Weights of a small transformer language model.
Architecture: RMSNorm before each block, rotary positions, no biases in attention or MLP, untied embeddings, normalized queries and keys.
Training: a variant of Muon for these matrices, 5078 steps.
MLP neurons of a small language model. Each row is named by its layer, matrix (gate and up: input weights) and neuron, and shows model dimensions 48-111. Each number is 50 + 15 x the weight over its row's rms, rounded and kept within 0 to 99. A neuron's up and down rows have the sign that makes its largest values positive.
After each neuron's rows, "fires on" lists the tokens most often at its 100 highest values on Wikipedia text that the model never trained on.

L10.gate275:26 47 62 53 69 70 44 45 48 50 58 65 13 72 47 55 36 32 47 72 67 44 46 53 55 49 44 61 77 67 65 44 16 48 46 47 11 36 21 30 46 58 90 53 76 60 66 62 30 45 45 31 46 43 46 59 79 71 53 72 50 69 28 75
L10.up275:40 49 26 34 46 47 58 58 70 72 58 81 45 44 53 44 40 56 67 62 60 52 35 29 36 54 50 50 71 52 66 24 54 39 62 48 32 49 60 49 60 25 59 45 17 56 43 82 37 45 25 28 49 41 68 42 73 55 62 61 35 41 51 66
fires on: "T", "P", "O", "av", " T"

L5.gate290:41 48 57 76 57 65 47 56 44 50 75 50 10 64 47 50 34 41 57 52 62 66 65 56 23 64 17 52 35 65 34 54 82 50 47 74 35 45 41 49 73 47 77 25 68 55 59 33 31 59 49 76 40 47 59 59 52 59 51 62 33 64 56 33
L5.up290:34 38 55 76 51 65 64 58 49 81 49 37 33 68 69 53 37 32 59 24 55 55 51 64 30 65 17 57 06 57 27 79 66 53 52 53 50 79 46 53 56 40 59 32 69 41 57 56 41 62 59 54 57 20 38 61 59 46 61 38 58 77 31 26
fires on: " that", " j", ".", " to", " end", "1"

L5.gate127:19 54 53 76 75 64 65 47 53 40 39 38 55 47 34 40 68 42 35 50 49 54 39 50 71 55 37 66 51 59 39 64 67 39 45 47 48 17 32 37 49 28 50 50 32 38 74 39 33 47 46 49 61 70 44 64 54 45 60 39 48 55 76 40
L5.up127:17 71 48 46 58 29 67 68 59 31 51 64 64 57 19 30 74 39 39 52 42 39 39 38 39 62 12 45 61 65 54 79 59 59 35 64 58 14 55 33 52 25 56 40 42 36 61 51 43 58 51 51 71 85 46 63 28 29 41 17 43 44 68 38
fires on: "0", "5", "8", "6", "3", "1"

L11.gate257:54 46 53 57 33 58 61 44 27 40 39 13 55 57 59 31 35 58 38 61 44 70 31 66 42 68 49 42 27 46 67 57 44 51 54 78 67 66 57 36 44 53 46 49 49 64 67 46 64 64 61 65 65 69 52 39 42 57 36 63 42 37 46 24
L11.up257:52 47 64 69 46 34 49 23 29 74 52 45 76 47 35 43 50 70 44 61 49 58 55 59 70 54 43 47 37 65 38 42 38 69 60 66 65 48 39 38 52 77 48 44 59 63 60 41 59 38 07 36 55 59 36 52 38 67 30 41 31 54 56 37
fires on: "is", "ir", "os", "er", "it", "v"

L7.gate29:70 39 55 56 50 45 51 46 41 83 39 32 47 50 90 57 65 46 76 80 53 55 56 41 59 64 28 82 39 22 28 44 52 61 74 61 76 47 58 44 47 31 57 32 60 49 52 65 55 31 49 60 64 59 49 60 63 53 42 24 56 61 51 33
L7.up29:79 58 67 47 39 72 52 59 59 30 55 76 59 51 73 64 66 55 51 57 56 75 67 56 53 57 24 70 41 42 38 36 59 40 18 45 77 47 58 59 22 40 49 57 54 39 41 47 67 34 47 51 52 55 49 42 34 57 45 34 82 57 62 65
fires on: " his", "ing", "ed", "imes", "ly"

L4.gate147:58 53 19 65 48 52 23 39 57 68 57 75 58 42 76 49 69 67 53 70 42 55 37 43 70 56 55 41 49 45 38 48 46 29 68 54 37 63 59 49 66 33 37 50 43 60 62 41 66 64 40 83 46 54 32 66 21 49 68 38 68 29 54 41
L4.up147:67 45 33 65 57 53 51 55 50 70 37 40 62 37 65 47 48 57 50 67 37 61 38 48 64 30 51 39 36 29 23 30 51 38 63 51 55 58 70 38 68 58 63 37 48 41 59 46 56 62 36 67 71 56 51 42 47 66 50 57 58 63 36 54
fires on: " is", " was"

L11.gate470:49 33 31 67 28 70 56 50 41 41 69 48 47 47 67 39 38 71 68 24 38 55 50 43 52 69 45 19 57 46 36 53 13 58 60 54 61 70 50 66 61 52 26 56 47 30 20 20 33 44 64 54 62 50 42 70 60 21 52 35 55 37 22 39
L11.up470:54 42 31 63 64 70 27 43 54 68 21 45 03 52 15 52 54 64 58 67 31 60 09 45 58 58 77 35 34 74 85 10 53 50 62 56 58 57 70 51 67 51 63 34 58 34 71 51 69 62 43 60 63 29 66 50 53 47 46 70 12 34 42 49
fires on: "er", "b", " Ab", "m", "y"

L7.gate504:59 67 64 52 32 76 54 58 36 47 64 73 45 18 59 25 49 68 51 48 51 34 49 21 52 49 60 50 71 33 49 40 44 33 67 58 61 56 80 53 44 31 25 46 35 61 27 56 56 35 56 42 73 46 58 56 34 42 85 26 22 44 33 46
L7.up504:33 40 46 54 63 64 50 65 56 36 58 57 40 68 50 39 63 66 64 53 52 21 55 29 52 52 53 42 53 34 13 42 46 49 62 32 39 51 41 59 77 64 62 79 26 80 43 45 32 32 28 58 63 64 62 38 11 43 57 59 58 49 05 59
fires on: " fin", "ep", "ong", "per", "ap"

L13.gate356:27 72 53 76 43 63 72 71 53 47 66 65 61 39 33 59 50 36 45 76 50 84 56 71 63 38 54 55 66 55 36 64 61 19 54 43 59 60 19 51 44 41 79 35 64 49 45 40 21 47 14 43 33 38 51 56 33 47 44 38 50 67 39 26
L13.up356:38 64 37 54 34 42 75 52 35 55 69 30 38 66 63 47 46 43 53 47 55 63 39 31 75 43 30 43 38 58 59 73 55 38 38 45 39 57 64 56 28 45 62 40 52 39 46 23 34 38 40 42 51 46 32 38 64 56 25 56 73 63 52 50
fires on: "1", " R", "R", ".", " August", " by"

L7.gate380:27 49 60 60 54 73 19 43 22 45 47 59 42 51 72 58 47 69 59 32 45 47 67 52 54 67 41 35 74 25 51 58 54 39 35 75 51 48 45 62 68 27 48 58 62 36 45 53 46 41 57 38 64 56 35 49 31 49 36 42 71 48 70 37
L7.up380:23 37 35 47 43 54 53 59 53 50 27 40 51 41 53 38 60 53 54 45 47 55 40 48 64 40 27 44 55 40 24 71 58 46 48 34 40 39 74 32 49 39 64 67 29 62 50 34 64 55 50 57 62 99 47 56 43 49 44 46 53 54 65 16
fires on: "5", "4", "6", "8", "9", "7"

L5.gate240:62 78 14 17 58 70 78 40 20 83 39 74 51 64 47 40 52 18 43 37 75 51 34 53 59 56 36 74 51 67 43 17 24 51 47 43 67 59 54 24 35 39 62 67 56 49 73 84 64 63 44 58 51 39 47 58 33 53 57 50 45 53 67 38
L5.up240:63 54 26 48 31 77 34 51 69 66 50 71 29 32 33 30 66 52 45 62 53 63 21 52 38 53 45 72 60 45 30 34 15 61 80 36 57 43 41 48 56 23 47 65 61 53 44 75 65 59 59 67 77 51 31 53 44 46 64 31 46 42 50 35
fires on: "ear", " ear", "ther", " sever"

L4.gate205:42 42 43 70 64 52 54 49 61 70 63 64 39 45 74 34 46 92 28 59 45 47 39 72 39 51 48 43 15 38 49 49 53 50 61 39 60 53 53 58 55 48 32 33 50 20 47 41 75 77 31 63 54 38 46 40 53 38 40 46 67 64 73 36
L4.up205:77 40 51 59 72 63 48 53 48 97 42 73 31 32 59 52 36 60 24 80 55 40 35 44 50 46 52 76 32 34 57 30 26 75 61 46 56 49 53 52 76 72 48 31 84 51 38 52 48 60 42 26 35 40 51 32 65 25 36 62 35 43 46 56
fires on: " was", "ir"

L10.gate419:47 57 32 40 39 62 78 41 16 83 43 38 35 39 21 51 72 58 48 40 56 57 48 49 61 62 34 47 41 53 59 56 74 39 32 64 54 60 25 66 35 59 43 31 34 35 64 27 51 36 53 58 53 18 31 59 39 63 61 41 47 32 43 68
L10.up419:50 33 35 52 62 73 66 36 36 68 35 46 51 62 26 75 28 69 52 59 45 62 62 49 81 69 39 68 57 50 46 54 39 21 38 43 39 47 44 76 72 54 44 43 17 48 37 55 78 49 65 82 61 25 49 56 51 67 74 42 54 51 41 43
fires on: " in", "ound", "In", "ch", "out", "ate"

L5.gate440:57 62 13 44 50 35 43 53 56 70 44 36 53 60 74 44 47 76 35 49 73 27 55 56 59 31 36 18 37 49 55 56 55 80 44 74 51 62 66 70 53 54 49 35 57 57 46 89 56 58 52 24 60 46 53 70 44 45 52 37 39 65 71 65
L5.up440:38 62 12 56 59 34 59 56 24 20 48 51 34 45 68 44 38 61 37 59 47 37 45 49 67 58 35 49 46 40 60 64 46 75 46 56 32 52 46 67 72 29 59 50 79 51 59 69 33 82 49 44 90 47 63 83 51 71 83 38 40 69 49 73
fires on: "A", "F", " years", "N", "S", "L"

L12.gate420:56 32 51 62 52 71 69 49 23 24 52 70 57 35 35 52 47 33 33 44 61 28 60 64 39 62 55 48 77 43 64 34 34 68 41 42 73 31 49 85 36 67 46 46 48 55 48 24 31 79 48 56 69 42 35 79 29 68 50 65 54 67 58 31
L12.up420:52 34 45 56 77 41 47 90 56 48 55 49 44 45 48 24 41 41 45 35 49 55 39 52 56 66 56 33 52 46 56 52 63 48 48 44 82 61 65 61 17 73 58 66 55 57 13 52 31 61 71 19 54 34 31 69 46 48 49 58 47 42 43 70
fires on: "or", "er", "man", "emb", "ner"

L5.gate373:55 31 43 40 38 54 65 58 61 35 32 99 28 62 38 32 33 19 63 43 39 50 35 37 27 76 28 40 47 44 36 44 75 40 87 65 63 10 24 47 13 54 34 24 52 44 59 64 51 63 39 28 48 64 35 53 48 28 61 39 60 47 68 71
L5.up373:61 52 42 43 29 61 49 68 53 56 42 67 67 67 64 64 68 54 30 75 41 15 74 60 37 58 69 41 47 48 70 48 28 62 51 67 32 45 61 31 37 21 22 44 86 60 39 45 51 48 45 48 37 33 44 29 50 63 39 75 62 29 53 53
fires on: "ur", "uthor", " All"

L4.gate282:56 58 34 75 38 51 67 50 40 45 38 28 30 40 54 26 39 58 52 56 56 44 56 74 59 56 08 59 29 39 54 56 39 67 49 48 79 42 35 43 63 39 70 48 38 47 76 65 31 39 44 56 52 64 49 62 55 39 57 48 48 48 43 31
L4.up282:38 77 31 65 33 28 70 49 49 65 45 55 58 57 42 25 78 72 51 66 46 39 62 43 54 43 19 61 43 41 71 35 63 71 64 72 63 45 33 26 34 85 43 56 54 23 76 55 60 66 37 60 44 40 43 50 44 51 62 14 63 51 49 45
fires on: "0", " time", "1", "5"

L7.gate460:51 66 37 74 53 46 15 58 39 45 48 51 52 49 15 68 69 41 50 66 66 52 74 41 38 53 25 31 38 33 39 40 45 35 50 68 38 48 80 12 38 58 76 27 59 40 30 16 23 64 52 36 45 56 65 81 44 37 61 42 39 47 53 52
L7.up460:28 57 57 62 59 72 38 50 57 48 45 35 40 67 72 52 46 37 53 60 62 40 59 23 59 41 15 58 41 55 55 60 41 32 56 67 33 62 88 46 50 42 58 30 27 53 47 34 38 52 45 41 27 29 63 54 42 68 49 65 36 50 43 47
fires on: ".", ",", "B", "R", " before", " was"

L7.gate317:89 64 74 64 67 42 42 33 43 57 31 27 70 68 62 76 58 65 54 73 43 56 62 58 29 64 32 56 24 57 45 27 69 78 52 55 29 38 66 50 54 26 35 58 52 11 66 38 48 59 37 50 71 45 31 53 50 23 43 44 50 60 57 62
L7.up317:52 54 76 59 44 43 29 34 49 36 39 32 93 48 44 58 17 60 44 33 29 56 67 31 38 82 48 52 39 69 00 37 83 69 66 63 64 58 53 39 63 56 52 32 54 27 61 51 45 60 72 55 59 57 56 34 45 25 42 60 12 57 59 72
fires on: " of"

L10.gate318:64 42 76 60 19 38 63 64 48 47 43 79 39 62 69 45 44 66 59 72 55 58 22 66 11 47 73 55 62 46 48 68 54 43 44 63 74 97 34 39 56 40 86 15 53 56 40 46 53 66 45 51 56 60 54 46 29 67 65 52 40 28 58 20
L10.up318:64 52 46 47 20 46 20 46 37 52 25 42 38 49 23 45 39 62 63 63 46 64 54 57 44 40 42 55 18 61 42 49 39 19 41 32 29 41 38 68 50 52 54 47 59 46 42 45 77 41 26 31 37 59 44 49 20 50 60 34 49 71 64 39
fires on: "is", "a", " which", "er", "s", "e"

L4.gate141:42 54 53 49 54 63 61 37 53 38 51 70 64 56 46 31 68 64 37 25 38 41 47 37 37 38 60 82 60 68 44 37 56 37 49 73 51 53 65 60 76 33 67 43 39 31 61 50 43 25 91 33 47 23 41 38 56 52 68 38 32 44 31 66
L4.up141:58 67 50 57 45 57 41 85 46 61 41 31 47 27 67 49 50 50 53 45 62 64 57 26 38 30 44 79 37 39 62 44 63 52 84 57 64 32 78 37 52 21 19 20 23 42 42 57 56 73 71 51 49 42 51 44 28 54 49 38 42 23 51 25
fires on: " War", " des", " Year", " Team", " King", " World"

L11.gate45:41 42 39 41 42 48 57 30 27 54 92 64 53 44 32 75 61 39 41 42 73 34 58 63 47 52 37 38 57 26 17 56 75 58 50 49 62 37 64 46 45 49 45 43 38 34 80 70 33 62 46 31 27 44 62 74 21 51 59 59 52 40 68 36
L11.up45:65 44 42 40 49 53 48 54 98 51 70 43 61 45 55 35 46 51 39 56 46 66 50 52 69 64 44 43 42 39 73 44 65 34 43 63 62 54 78 27 61 53 38 51 70 67 47 17 40 66 74 26 70 49 54 53 57 51 38 40 35 53 46 42
fires on: "==", " United"

L6.gate319:60 30 42 56 44 41 61 41 43 19 36 71 53 53 64 50 42 51 48 52 74 49 42 63 36 72 61 71 06 69 17 47 67 55 75 88 72 36 24 81 41 29 06 60 54 46 48 41 77 58 50 47 59 56 34 46 14 60 48 77 72 44 44 61
L6.up319:73 12 52 44 58 33 43 36 38 31 43 62 56 71 52 69 23 38 27 34 49 66 39 65 58 81 73 73 37 50 34 65 39 37 82 71 48 43 62 45 53 60 18 77 43 35 45 57 61 62 40 54 39 49 42 31 29 61 44 58 74 60 43 61
fires on: "ill", " All", " all"

L10.gate100:24 61 65 45 37 25 49 54 25 60 77 60 55 59 59 70 41 58 32 46 54 56 56 45 43 48 32 47 53 25 35 62 46 68 45 49 39 42 60 58 66 69 51 42 56 34 27 33 20 55 64 68 80 42 24 54 57 68 43 73 66 84 61 60
L10.up100:55 36 43 39 55 63 34 78 40 44 64 57 29 50 53 43 25 54 42 36 61 49 28 32 83 47 71 66 79 39 52 47 80 54 87 56 79 71 35 73 38 65 43 68 40 42 50 31 33 90 48 39 59 54 24 44 39 30 62 39 46 58 43 51
fires on: "ch", "pl", " ch", "er", "or", "very"

L5.gate444:27 35 33 46 37 53 56 40 65 62 54 57 50 37 30 70 44 42 28 60 63 69 45 23 75 32 38 50 44 61 55 46 46 56 46 37 50 58 67 61 56 48 65 72 30 60 56 44 49 29 42 33 54 65 61 46 33 44 76 73 42 35 45 22
L5.up444:42 39 44 27 18 52 70 63 73 48 32 82 48 42 31 76 33 29 44 72 75 49 35 40 64 22 50 34 59 63 60 65 37 70 59 52 38 69 60 60 50 55 32 57 54 45 28 63 58 13 53 30 36 58 57 60 49 33 65 65 37 55 41 48
fires on: "-", "4", "6", "3", "1", "5"

L7.gate371:21 70 36 48 58 48 80 50 00 69 16 58 78 23 46 64 36 84 18 69 43 32 28 45 73 22 50 54 72 36 72 57 59 69 53 63 36 38 54 36 54 36 35 49 41 24 37 45 57 50 33 36 88 38 65 42 45 38 33 49 69 50 59 74
L7.up371:35 54 28 61 74 42 64 61 50 49 20 79 64 42 50 39 34 34 56 53 34 31 15 60 42 65 35 46 76 36 73 90 52 66 27 31 50 36 67 39 51 62 59 53 16 31 44 42 38 69 39 54 37 53 28 62 47 40 43 53 53 32 39 54
fires on: "8", "7", "4", "6", "2", "9"

L6.gate397:56 64 58 45 61 45 62 54 32 80 46 34 48 41 50 48 48 57 43 35 67 80 72 53 57 45 35 52 74 55 65 57 39 55 45 52 46 63 72 59 62 47 56 50 34 37 49 42 33 62 41 40 63 48 57 53 24 43 77 55 55 32 21 37
L6.up397:63 34 73 36 36 48 74 26 38 55 62 35 61 23 35 64 57 64 60 40 52 59 46 48 74 42 35 54 60 65 31 56 44 86 45 65 46 60 44 61 41 49 38 47 38 42 43 45 60 52 48 68 10 30 60 39 68 56 65 37 44 39 19 41
fires on: "ect", "-", "ount", "out", " in"

L5.gate230:55 38 41 48 60 72 33 60 38 17 57 45 40 37 61 62 60 71 16 51 69 63 38 66 64 29 30 60 30 73 36 51 33 52 71 40 36 64 43 46 63 32 38 37 57 17 43 56 52 52 64 41 55 36 49 47 64 26 64 44 46 58 37 25
L5.up230:56 26 33 23 24 57 33 43 50 53 55 60 15 49 67 38 50 66 46 61 60 22 76 48 61 30 26 56 39 53 49 40 72 57 51 60 55 79 43 56 59 40 54 39 65 50 66 54 67 24 49 63 45 44 47 62 31 33 60 54 66 39 38 65
fires on: "O", " O", " feat", " o", "ig", "ing"

L12.gate451:50 38 12 59 52 38 36 71 59 42 48 47 50 62 43 51 39 62 49 44 41 82 36 42 51 76 58 48 47 47 62 46 58 42 56 62 49 56 44 39 61 83 48 26 66 46 47 35 12 45 39 56 62 22 46 43 63 37 68 45 50 60 45 40
L12.up451:52 28 18 72 51 52 36 64 79 67 38 48 38 65 45 59 49 63 70 57 56 37 47 41 63 58 61 60 48 59 67 66 23 58 54 36 35 58 72 27 66 43 73 63 30 42 30 57 34 78 40 66 64 75 31 51 31 59 73 54 25 54 42 64
fires on: "ol", "y", "er", "v", " Or", "ar"

L11.gate384:46 31 73 53 62 58 68 39 46 46 38 46 35 66 87 51 58 46 11 43 48 78 40 58 48 49 63 54 41 48 82 61 19 38 54 43 55 52 46 23 56 50 47 45 86 56 49 38 37 67 49 31 42 61 27 43 56 39 52 26 63 37 36 49
L11.up384:55 34 22 46 49 63 69 22 39 60 35 34 35 23 31 46 29 55 64 64 59 64 53 62 49 50 29 54 61 53 64 58 80 41 76 96 59 37 57 24 55 69 44 47 71 58 52 43 63 51 19 66 70 62 39 32 26 47 52 46 50 43 54 32
fires on: "n", "o", "v", "er", "ric", "ear"

L10.gate127:53 53 53 63 55 25 74 57 78 56 40 28 62 27 61 30 36 63 53 16 44 70 38 71 55 28 49 41 76 72 72 50 33 55 68 59 56 74 65 90 45 73 54 59 59 42 35 49 52 30 56 29 73 53 69 55 44 63 62 24 63 51 59 45
L10.up127:17 55 45 51 71 49 65 37 36 54 55 42 40 43 38 37 51 44 40 69 67 64 58 43 64 34 45 44 61 53 50 64 50 19 54 36 33 65 56 39 68 36 56 37 50 45 47 61 52 42 55 61 66 31 57 42 56 77 61 40 21 43 35 55
fires on: "T", "D", "S", "L", "H", "W"

L7.gate256:66 48 28 66 48 60 74 46 40 71 29 61 57 49 32 70 20 74 45 48 61 46 55 52 56 73 26 64 47 64 41 47 32 70 39 66 50 62 61 40 38 24 14 36 31 61 41 41 37 66 33 65 75 71 44 43 46 57 41 53 68 65 61 62
L7.up256:24 86 84 71 40 46 65 32 32 56 48 50 56 42 40 57 19 34 68 34 56 64 40 44 44 65 38 47 70 56 41 50 50 54 49 76 44 78 59 55 47 42 57 57 46 34 26 50 84 79 56 37 57 56 67 24 55 45 39 48 59 44 62 57
fires on: " of", " from", " in", " on"

L5.gate103:50 61 54 43 34 28 52 40 80 64 53 48 69 66 50 53 39 61 28 34 79 37 51 52 59 53 32 64 56 41 63 36 47 68 40 33 51 51 31 57 34 56 52 79 46 57 51 45 47 64 44 52 60 43 41 27 28 22 57 50 43 55 35 73
L5.up103:52 54 37 47 44 26 76 37 68 42 41 17 79 56 85 56 32 73 66 51 73 41 61 48 60 69 39 65 50 36 53 63 72 71 64 59 44 37 64 38 38 60 43 70 37 39 42 43 32 69 46 28 54 45 63 46 50 35 41 50 67 39 39 58
fires on: " per", " con", "per", " or", "x"

L13.gate503:67 49 67 47 40 58 60 35 55 67 44 52 62 51 98 40 39 89 42 32 52 51 42 36 56 37 42 65 44 48 49 40 45 36 53 58 40 42 41 53 60 78 20 67 43 55 77 44 33 66 04 50 42 75 40 31 44 39 63 46 64 30 27 47
L13.up503:49 57 63 34 55 36 53 56 52 82 35 50 20 43 74 92 56 59 48 31 43 49 57 60 67 39 58 45 58 52 42 30 43 65 45 56 89 32 58 34 38 64 43 61 53 45 52 25 34 79 67 45 37 58 24 34 50 49 57 43 39 48 65 67
fires on: " pre", " per", "oun", "per", "x"

L4.gate40:32 59 54 53 44 71 54 32 66 45 48 66 63 36 11 51 63 50 57 67 62 23 39 44 54 49 56 43 44 39 80 61 60 51 38 71 32 17 42 18 46 57 46 29 41 55 42 38 74 54 65 42 51 84 52 33 49 64 59 40 51 51 83 62
L4.up40:39 61 85 79 58 57 39 74 59 39 61 68 39 71 18 59 53 46 48 62 69 63 44 73 62 80 57 49 63 66 42 60 59 49 18 52 31 27 74 24 48 22 75 33 43 40 48 44 53 55 59 50 62 56 63 57 51 70 53 68 43 76 55 58
fires on: "1", ".", "8", "9", "7"

L6.gate5:57 71 36 54 49 51 71 73 37 33 65 47 33 21 87 83 67 53 59 42 55 41 53 30 63 46 43 60 70 74 59 25 54 74 59 72 15 57 36 69 58 48 38 48 89 61 77 40 51 67 62 60 46 27 49 64 54 51 56 42 64 83 19 40
L6.up5:35 38 39 21 58 52 52 40 37 48 66 58 45 24 64 61 59 33 49 18 40 33 47 24 66 59 45 57 60 43 83 58 32 63 47 29 56 62 42 52 34 64 40 35 69 43 34 47 63 44 81 49 46 42 49 86 40 33 65 53 68 65 46 67
fires on: " o", "O"

L13.gate258:43 18 57 64 72 52 79 26 52 56 42 60 53 50 34 69 63 90 41 58 54 60 51 40 48 66 38 57 74 63 47 51 46 24 38 51 39 52 24 63 63 66 54 58 67 62 71 52 49 53 44 52 99 52 51 57 58 56 49 50 67 32 32 57
L13.up258:72 42 58 53 76 43 38 50 47 67 36 59 59 43 59 54 49 37 29 66 47 45 23 61 33 73 40 34 58 51 43 10 99 51 65 78 44 49 33 46 31 44 52 40 41 42 70 75 40 50 52 48 60 34 64 54 44 51 40 39 40 31 53 64
fires on: "-", " T", "b", "T", " N"

L7.gate389:77 61 62 53 44 53 65 64 66 37 33 32 41 37 58 67 45 45 51 73 74 75 76 59 54 63 00 74 48 61 74 62 37 41 55 39 76 51 60 78 63 56 58 49 53 42 68 52 34 55 51 52 40 55 64 46 61 61 48 52 75 57 51 61
L7.up389:58 62 65 38 60 49 82 80 71 36 52 36 28 43 61 48 59 75 52 70 51 66 67 54 51 55 02 58 52 30 53 66 41 30 43 46 65 44 56 66 42 40 42 47 51 59 66 44 55 41 45 75 28 62 42 34 43 43 39 37 69 63 52 58
fires on: "ing", "ow", "W"

L11.gate386:50 14 23 67 54 66 48 87 35 27 57 33 32 46 76 66 40 56 52 32 56 49 24 34 47 79 32 42 79 37 59 54 24 61 56 48 52 54 38 55 39 45 43 51 52 52 41 20 62 29 44 79 63 16 53 43 67 49 58 38 29 59 35 59
L11.up386:45 56 37 60 47 46 46 78 49 52 62 36 37 32 61 59 69 38 51 63 42 70 45 32 70 42 47 43 67 39 57 36 72 70 42 70 57 69 33 46 39 38 55 69 49 65 52 35 73 43 35 42 65 49 62 74 59 64 50 63 39 36 50 30
fires on: "m", "er", "air", "ier", "con"

L7.gate475:59 48 59 20 50 30 37 56 59 56 57 49 58 65 36 40 84 66 50 54 43 61 50 61 47 45 55 52 41 40 26 46 46 69 67 36 48 66 99 48 52 27 54 56 59 55 50 31 22 47 66 30 67 50 50 52 57 45 35 28 24 15 51 60
L7.up475:40 37 68 49 35 76 29 42 33 44 34 66 83 44 48 51 58 68 64 73 46 47 36 47 62 78 25 79 35 28 62 57 36 68 63 55 41 53 64 40 38 57 74 54 67 38 21 52 32 75 62 75 52 53 38 64 54 50 30 45 56 53 60 53
fires on: " League", " record", " Party", " Cup", "out"

L12.gate66:39 34 64 63 50 75 32 57 57 42 50 46 43 39 00 69 61 59 47 44 62 44 48 66 18 64 40 28 73 37 34 19 65 33 56 68 55 52 53 56 56 68 60 58 59 49 51 52 64 32 68 26 51 43 43 69 33 53 64 42 56 46 60 48
L12.up66:72 34 61 58 49 69 40 39 38 52 52 71 24 64 14 65 59 64 50 36 59 48 53 60 19 80 61 34 41 58 55 51 54 70 83 75 53 48 64 80 64 37 31 57 47 26 40 51 52 49 40 52 49 50 45 71 39 61 44 58 46 37 21 31
fires on: " of", "er", "E", "ner"

L6.gate142:16 60 38 49 46 67 47 44 59 77 66 30 34 49 47 46 69 31 51 35 65 45 54 57 00 60 33 58 65 42 60 40 60 45 81 38 50 59 62 57 35 44 50 49 59 69 86 10 54 34 46 71 67 56 43 76 58 57 83 30 54 37 31 29
L6.up142:41 45 59 58 79 41 46 11 64 57 62 47 20 67 40 48 64 65 67 47 61 31 55 51 39 31 51 48 50 30 65 62 40 62 49 69 30 80 52 62 44 34 34 60 38 37 79 25 64 38 43 48 78 47 58 68 51 36 69 46 32 53 55 32
fires on: " over", " than", " about", "ver"

L11.gate313:60 56 49 52 51 50 52 43 37 23 49 60 58 52 66 45 37 69 10 11 43 42 68 52 71 71 56 41 79 53 58 57 54 74 44 43 63 58 34 81 51 63 35 59 67 47 33 31 29 46 52 34 29 55 46 40 60 41 49 45 52 46 39 84
L11.up313:62 50 45 63 77 33 52 73 64 42 57 26 50 36 72 67 45 65 62 42 39 57 60 34 40 49 51 37 54 41 87 59 58 47 61 65 51 38 50 47 67 77 53 54 43 71 41 37 41 87 45 54 22 71 50 32 74 48 68 49 55 60 61 51
fires on: " per", "our", "per", " of", "man", "."

L5.gate133:53 17 53 50 36 70 58 43 55 22 40 40 47 47 53 46 05 29 50 44 56 67 32 63 54 44 31 40 37 74 76 59 53 51 39 41 27 46 71 50 61 66 52 17 55 77 44 46 48 54 45 49 62 66 50 86 53 50 57 96 49 43 65 47
L5.up133:45 31 53 58 51 68 52 46 59 24 35 53 46 37 46 61 00 48 55 53 52 66 13 44 48 45 43 40 37 66 45 51 47 43 47 53 45 63 73 44 48 47 58 50 65 72 43 33 47 32 38 50 44 34 48 66 31 61 46 76 56 37 36 54
fires on: "1", "-", "ach", "q", "ag", "j"

L7.gate496:38 61 35 47 43 60 44 78 49 46 26 49 38 53 42 67 44 57 40 37 62 67 62 53 47 30 43 72 59 78 49 55 26 59 58 38 46 51 65 40 60 30 60 60 49 77 59 33 58 52 56 48 55 44 66 69 60 37 43 54 34 53 47 59
L7.up496:47 59 09 54 48 51 53 83 53 38 35 44 41 63 37 48 49 69 27 54 56 47 48 51 52 63 43 56 60 60 73 65 12 52 70 17 49 46 66 54 52 32 41 64 46 72 58 40 35 50 39 52 46 28 67 50 80 56 29 66 47 41 67 44
fires on: " and", "===", " before", " w"